Part of a small language model's weights: 8.01M parameters, biases.
MLP neurons of a small language model. Each row is named by its layer, matrix (up: input weights) and neuron, and shows model dimensions 64-159. Each number is 128 + 32 x the weight over its row's rms, rounded and kept within 0 to 255. Numbers have three digits each.
After each neuron's rows, "fires on" lists the tokens most often at its 100 highest values on Wikipedia text that the model never trained on. A number after a token or word is its count.

L4.up874:151148121109117024123128144085173137169106110163126211115179105075102118111118162167093133153086124178114187128117137138066142121146111092153117122162122086100110092164133175146107097103120088108142131158167144173135136117162067146177142124116102061094091105112140115162177091131086143191
fires on: " sc" 40, "om" 15, "c" 9, "ference" 5, " comp" 4

L4.up971:170162105129134108184102188178100175110048131179129224137133069098149081139080092202125134101080123156163122092129094163123166091146149128075158111090151139108106110091084147175109206129106140101124092203120115125124169104092070164153100145070077152176149132087075126115179113107118164174
fires on: "-" 47, "born" 14, "et" 8, "eb" 7, ":" 6, "op" 5

L5.up733:086185128101098120072102129157104134150048123137146090129148145103149113141090091161140122142182133172148148132102121120126130110099132177105142113145092131095122084070140162139161094084131134150129109145123116154150128136187160162128181160145078157181145178174120096096118175158119127153
fires on: "e" 31, "in" 16, "l" 13, "an" 10, "r" 6, "ar" 6

L5.up474:092152141160109142139147124100158099144136071156126166045117113173169170154105087127143103197166132116114167120195109102120120132115104082132077164117134117096137118119121144179062154044177149144081169115130129150075147173181168120109167125123085117163164146088143110142101176156112115128
fires on: "\n" 47, " ===\n\n" 21, "===\n\n" 14, ")\n" 6, "==\n\n" 5, " |\n" 4

L5.up169:161148158128116128153120147084161118119187122133093147136176124112061069158095120104190136183109121122119096122158099161082192151103120144016128146110128147136078138133168131136105126169096121128133110080126151134154182099209133181104171117105112102103192127064170126158057148137106180154
fires on: " S" 45, " R" 11, " cl" 5, "C" 4, "A" 4

L3.up198:111208073184128155155110127151075170112116114106063185100091099116089137118142105157080142152096186135138140172153164088102132069127100150097133114148142141089084109168102106127173116134101077136151142151142095128084181143190050081129162123051110119145099097127102136124140138110133138134
fires on: " more" 18, " dis" 13, " var" 11, " mod" 10, "amil" 9

L3.up809:143186181180156152147161090064134080118194108114183146120178134137124129155144149105176104164098105137141136139186130049097159144117099148120092131119129075120104167128123155161058094059126075151132141157106153141088141166153124122124149151116071062107170156053194200106138123133114111094
fires on: "\"" 98

L5.up389:135122119164112161143156079126104107122137104148118149068111105143115107122127162139126155136130117083079109141132078168113202146109148101080032153107165153023101121166113125159118147118155103130106173145097130095085107121128151210145093150074119073153133137118146125091139128114098160095
fires on: "ed" 19, " born" 11, " used" 10, " g" 8, "ted" 8, " not" 5

L5.up326:102173112140087130161148079084092175128143165116164110121107208055139151140103165107146159117102125107169174134129100135050150120118181158089146108125159152072120153164153108098114119070185144200185171109100156196134169164132070159135162126162120115121142132069140158144158175166119168117
fires on: "ing" 37, "ot" 15, "at" 8, "it" 7, "ill" 5, "ig" 4

L4.up521:105175145093176108120097158135117163121146060111095146130124182122100109119153169126115141130117145154155175125127115142136163100153158119154101164170107141118169116055141145113197107061100085194151067137170042117141101071134156131121114186135149145178137120127100115094109131144142082133
fires on: " h" 32, " be" 7, " pre" 6, " " 6, "in" 5, " m" 5

L3.up527:149102162117174064138180102171204121089098140129120138122109112119143142098140132149127190143141139123129159123087079155117169096109149065140125116089071133029160136093183130124158120105168140129142135176125102151087121113158107071141096192155105129146167167105144161120061102137122168155
fires on: "e" 54, "-" 12, "===" 10, "ot" 6, "ore" 5

L3.up43:052113085113173158081159164114121090124140156144072102145157176110126098109084104074148158156145099123166122148189160098088128190127173098106162167128120129048081077166168111135101148147163147112122160133046124157103108104139133161124102152105100129159209142132196123145136084114123124127
fires on: "ie" 40, "ou" 22, "our" 9, " Air" 8, " Pro" 6, "ue" 4

L4.up116:151155191152178129151128098130123062151123071147119151122163097152112124193152127121166140176167123111144159099149159124114122105109092108110099151133129153086117128157136170118096150072187153150099187104119112124091178131191154104110153115134048137141139174104145143095151148156067110168
fires on: " |\n" 93, ")\n" 5

L4.up528:136142158151161147095153091114153118155179090100120151113138111175118133154146121141153117159179122098140194106168162145108102171162078090114109144154153165121121090105141191162109167042173142125121230157143081120051164160092128112129078117110109101102089122118099082081085135158118127109
fires on: " |\n" 76, "on" 7, ".\n" 7

L5.up595:099176180144154141140146087122116176123115083103112139121154118100160050123194157122188092102136126129126109190205136127081098135146123103167097158105096103135131087119113153151076142070123133109062161214089173189086137112121131084123198222104097101096148126138178150122126120143101136128
fires on: "o" 28, "an" 15, "on" 10, "om" 9, ")" 7, "am" 5

L4.up428:012125094099111083083172111107092141116103133130155123131125173075133118140101206157116160128111126171144107148147112138097139104141093195107155127174086117103060138098151145104118117062087163117142136140116126170158121116187091124182125129045092119164148139132176122076134088128103115136
fires on: "al" 50, "l" 13, "le" 7, "us" 7, "in" 5

L3.up747:119117100114126116088139136121124088130121142198157129121156119080122090114099144106200153144121095158112126121142111193091121167134177098114084116110136132046116120138099110124064148159134201120144152131037139124092156079061037151111149180149071108140152153092103185134109111166061089108
fires on: "ie" 19, "ze" 17, " A" 8, "-" 7, "'" 7, "ran" 6

L4.up181:123131094127118193113138096138064120096178092124149150069104109149084133094115169087131077170109146148130186113126118099152104214138126140066057171182147146104090120082113195128115122095082170143102123109132167102155076134100131143176141117052130099123162126195115107095136139100030127136
fires on: "1" 49, "2" 38, "7" 4, "5" 4

L4.up827:118139152131146102122128160126157160159117102131089141159107163154116119126096102105135121130125220143119089135083100115122092105117058119139092135179165115119116135069166155153206149050170127163113084133100113145114102111181125096127108160146142119177170099136086101153111110131131195145
fires on: "at" 41, "in" 29, " pre" 10, "ot" 9, " trans" 4

L3.up177:173146194154138063126103179143127122087100077135125145117143095122138103151151121151153111201137117165135150126124164126144127090126104129091036115154142144114091089132133135142121105140129101105127144130162149125158136155147121168169158158153119109144111100107146109167132099174185128158
fires on: "h" 25, "H" 17, "9" 11, "g" 7, "qu" 6, "'" 5

L4.up23:104116169167095113098122137138115052104084039120085131082170081084110109121113175084126127184173117088132134104194106174105158161123110082070110153151149113131100108169108152143106183163136134118146145180129111099150149122157103134190124141105141094126160158109065146132136103137084121155
fires on: "." 51, "er" 10, "–" 9, "A" 6, "-" 5, "et" 4

L4.up393:101067129160158135106173089113137095146178047142130150086127119152016106107157128114132096252089135170086198116146149099150100169127107098166057141133147178057145091083158138157110149129125099088118136116113144103111161141143111064127149108158053097106144115176188105115130126135107171171
fires on: " " 22, "/" 15, " US" 9, "T" 7, "2" 7, "1" 6

L5.up701:158127122139105100160122099164116114118105131136196127139145152100147133112117133137163092121144139131076130189200078095131098118088109085167092155159145136103133096165165125139143148116148153145161132111069128147084136142169059067120179173137029109131133123076153175117118103077068165084
fires on: "o" 73, "I" 4, "y" 4

L4.up704:088141132088125077153193168142092121144088140168100113136188123120151094135133146122076095104139106142080119127153102158063166164068152153113118119130103113116130043133112125137106222133105145103147145196151123161127134183124102133167141169107096065159125137091085081105104075116045105162
fires on: "op" 25, "p" 20, "b" 11, "ist" 11, "c" 9, "eb" 7

L2.up583:096142102103107160113147058098059135092115141121132138118102129048138074134151167165160136131153125165132119108121065172126180145110152165125093086158143180123114119172144143116122150040164139095138091135080173172152093127124141179167116099117140066056119119106118098064113164155122153114
fires on: "in" 56, "at" 19, "ens" 12, "ot" 6, "lin" 5

L3.up5:137176130130095119104122122102094143087111090127134127095094119118004155103102110083100134211118147113175157135119165079114158134150105153098083141145136157066071141094098102127161144126135119165124116112149112094086115099123091103174106171172116163146121183133094064093134166128156126155
fires on: " |" 28, " " 10, " more" 8, " Un" 8, " $" 8

L3.up167:151115173162127083121120108079127146084128110130103141121167196107102114128094208142150170156110117183130133155177132117094206143099092136105123145057121154117111114142158111173097119132079071114156114126083137101129140154176097113162126140136100096079177150075197141119119107106105175111
fires on: "\"" 32, " (" 28, ")" 25, " [" 5, "]" 4

L2.up135:062114118149104133105195118095063095157081170199079174081127117079108142142139101105138177148115091159130132103129169105142145151140164165138161128099114113102136156103118085143118185115114164174131078128087148186119166131142161091138133130121124108153152146094123133102142109211114133158
fires on: " /" 60, "^{" 17, " Time" 5, " time" 5, "ook" 5

L3.up36:124207167127166114050147139019135129140135103141131141123101209078132130121150185146059148158147163094130165102123121151114086128109066126145110125107080109159143104123105139147097159080177101160150093126126150144075073161138153088149103130137127107126131113158194126081116174137119183146
fires on: " P" 36, "ac" 12, "^{" 11, "P" 10, " •" 6, " Sc" 5

L4.up222:090188133158145157151156128108144087144115139156100128119190124187126087103068117108133087101151160160120150138134098144118106111108064148114088105079109155134173153118134103133147100051210107141168148128144117200071075190119126180159133128086111143144164127191151087132189052127143205117
fires on: "on" 34, "c" 14, "us" 10, "or" 5, " Don" 5, "ep" 5

L4.up767:109117137173112138116117120155127111107105125186106176131135083108118092140154143054171131136103126120193140095149114185082103125115061142080103175073147105104136135149159084152152136100151141073097197192091122097057199116150106148143196135142137059102158135124096150141135085099082124104
fires on: "." 25, "-" 21, "h" 9, "b" 8, "ist" 6, "th" 6

L3.up466:109164125116131103152107109140118204107135120121095158129154112148155103078078167151180087170160173169099110128180092103115135106102153116123088174150091097153187149059183140148101125138129102131118099133067108160142165109160086101095150169096055054109142164104118121145118150108137159124
fires on: "i" 57, "o" 20, "ai" 8, "ino" 5

L4.up748:125117151106151085156148124117142158124157094134130209078134107133065094057143177128112133199094158142113142091150121104152140098154082056123091135096148106115079077142159135162085157152108140137116131164133104151126136117122101164166146127136109105139109143131145122081142129145147217188
fires on: "P" 22, "S" 21, "1" 21, "2" 6, "C" 5, "J" 4

L5.up610:168110153166146117138134119136162107144132137172119116116125153070126090082130171119064134127153157103097122118198098140156135191087128009161133148202079151137151082163145092140141167088152125132174141136060080124095069138105094108134114129153091137186171143114083115092107155091110093125
fires on: "re" 30, "y" 16, "he" 14, "o" 10, "er" 9, "ir" 6

L3.up606:116155098106150131100117154160145132112145143134141138106129084097127073120145141147162072083184125138085107163213119106129160184128116108097103170143088098101078167148128187125132122133081127145120172133101130131097089130137136070143126157089128028105157102167175088094112125111095158127
fires on: ")" 15, "o" 14, ")," 12, "son" 11

L5.up485:085184135135170136184170119122134113134175080181126068124242163122137113098117103108105114152148139083147151160099113098084119119145167126106137120111090214113161147180162130191169079057137138110115121083122028106076112093156142171145138139084082126103129143094165133100129068125139124153
fires on: "us" 20, "o" 10, "c" 8, "oc" 7, "ra" 7, "ri" 7

L4.up569:143151147134140159148139077074104138116129090104145146127156126113154152162121132130146158121129168090059153153089083109046154100062154193091115066090104146132102076153135166122171162121073148138139106179139156226174131214150178151136102147102135071089122124083153108109122162126131219163
fires on: "ens" 21, "k" 13, "enn" 10, "ut" 8, "ot" 7

L5.up805:077139101150127187130142141125094140126204159128113091139111078149120061125138115140167129141148080126111127179157148077071178183092170105117144117129147153048112123164157148159135096133158053110151147161093095096130175126119108142176151155059094057124147127111126115172155124108098133141
fires on: " as" 14, "ne" 11, "ou" 10, "ie" 9, "ze" 6

L5.up8:131135134155111062083111084148104098112144080105122127139146111080041104143118116138143139223159118175155180163145112093080137184077147082095157118114150158090099123140189116170066135122166145137150180120132138108145193124206132123158127083141088091131166167063138122078122096122094154136
fires on: " F" 18, "\n" 15, " J" 10, " R" 8, " L" 7, " S" 6

L5.up70:089160137129130095076089143072079120139101097127126150116168101137072101089114177153109128147149171189142144148133091123151142088153133131117131193173077139102058104162137138119185141131063135164097111150134137101090190127139150174158111082093090166111151124148124108155143138091099090150
fires on: " at" 22, " by" 13, " comp" 12, " from" 10, " " 6

L5.up543:090152130093178124144145115081117156139176141098171139080138120108126090115144127088129147131131136118140139137084092101122141138113113112079098141187151118033160055085117137134145184085126109118065217110082128137091094197091096128159104182109133129086120133172138144110110140166115193120
fires on: "ed" 16, " made" 11, " used" 7, "ered" 6, " are" 5, " were" 5

L3.up438:136156120166102092102161139088146225197148105108171200108112155135138122118066155140080097123120167139123120126129091119121114108093139123144150118111059095172133144124170153118129152151100109161070107170107129136108077122189087152131207121137114153123155173131138129112151093144079123152
fires on: "ant" 22, "m" 17, "qu" 13, "ic" 11, "est" 7, "ific" 6

L5.up103:153156117145141084137162148053182175173107072105076173114124168103164129086111186158125099137196122167045137140208093200069153112093083135145144188149126139115116120115168217161071146116155099134104126177063176135085055137141113120142136180124137129115147151127167092122124158155183138147
fires on: "ac" 15, "as" 11, "is" 10, "i" 9, "^{" 6, "re" 6

L5.up372:135158087085052098137139114083112210102102135112098188105120168096103175081137205143074133107139097109058119105202052160162153162125147074127184116109123119192166081159119162124107123138072076146151118185094167107138143131120113127159160112164122140122137176095153135099096102101109142144
fires on: "est" 26, "ap" 15, "ad" 14, " cent" 8, "m" 6, "oard" 5

L3.up692:119107099140098146037190097132052141119080145135145128134112152158116077166158141145174189099136111149128128129110070149091192111126171165084157103163154110092144149146171146103086122119110152107126174177141112158167177159169099148133107126043079030097094089112131146104118159114097148151
fires on: "let" 14, "ay" 12, "rit" 11, "ot" 9, "in" 8, "an" 7

L4.up988:158157136112143134068087132155122144175144083142131131121113130141065136122107154098120131142109151115188108154178136154207111135182119129101061192129114137054059132108121147131094095107113105178124128109122103114109151104156100153136131127101110194110214167104123132167114132063173100110
fires on: " " 99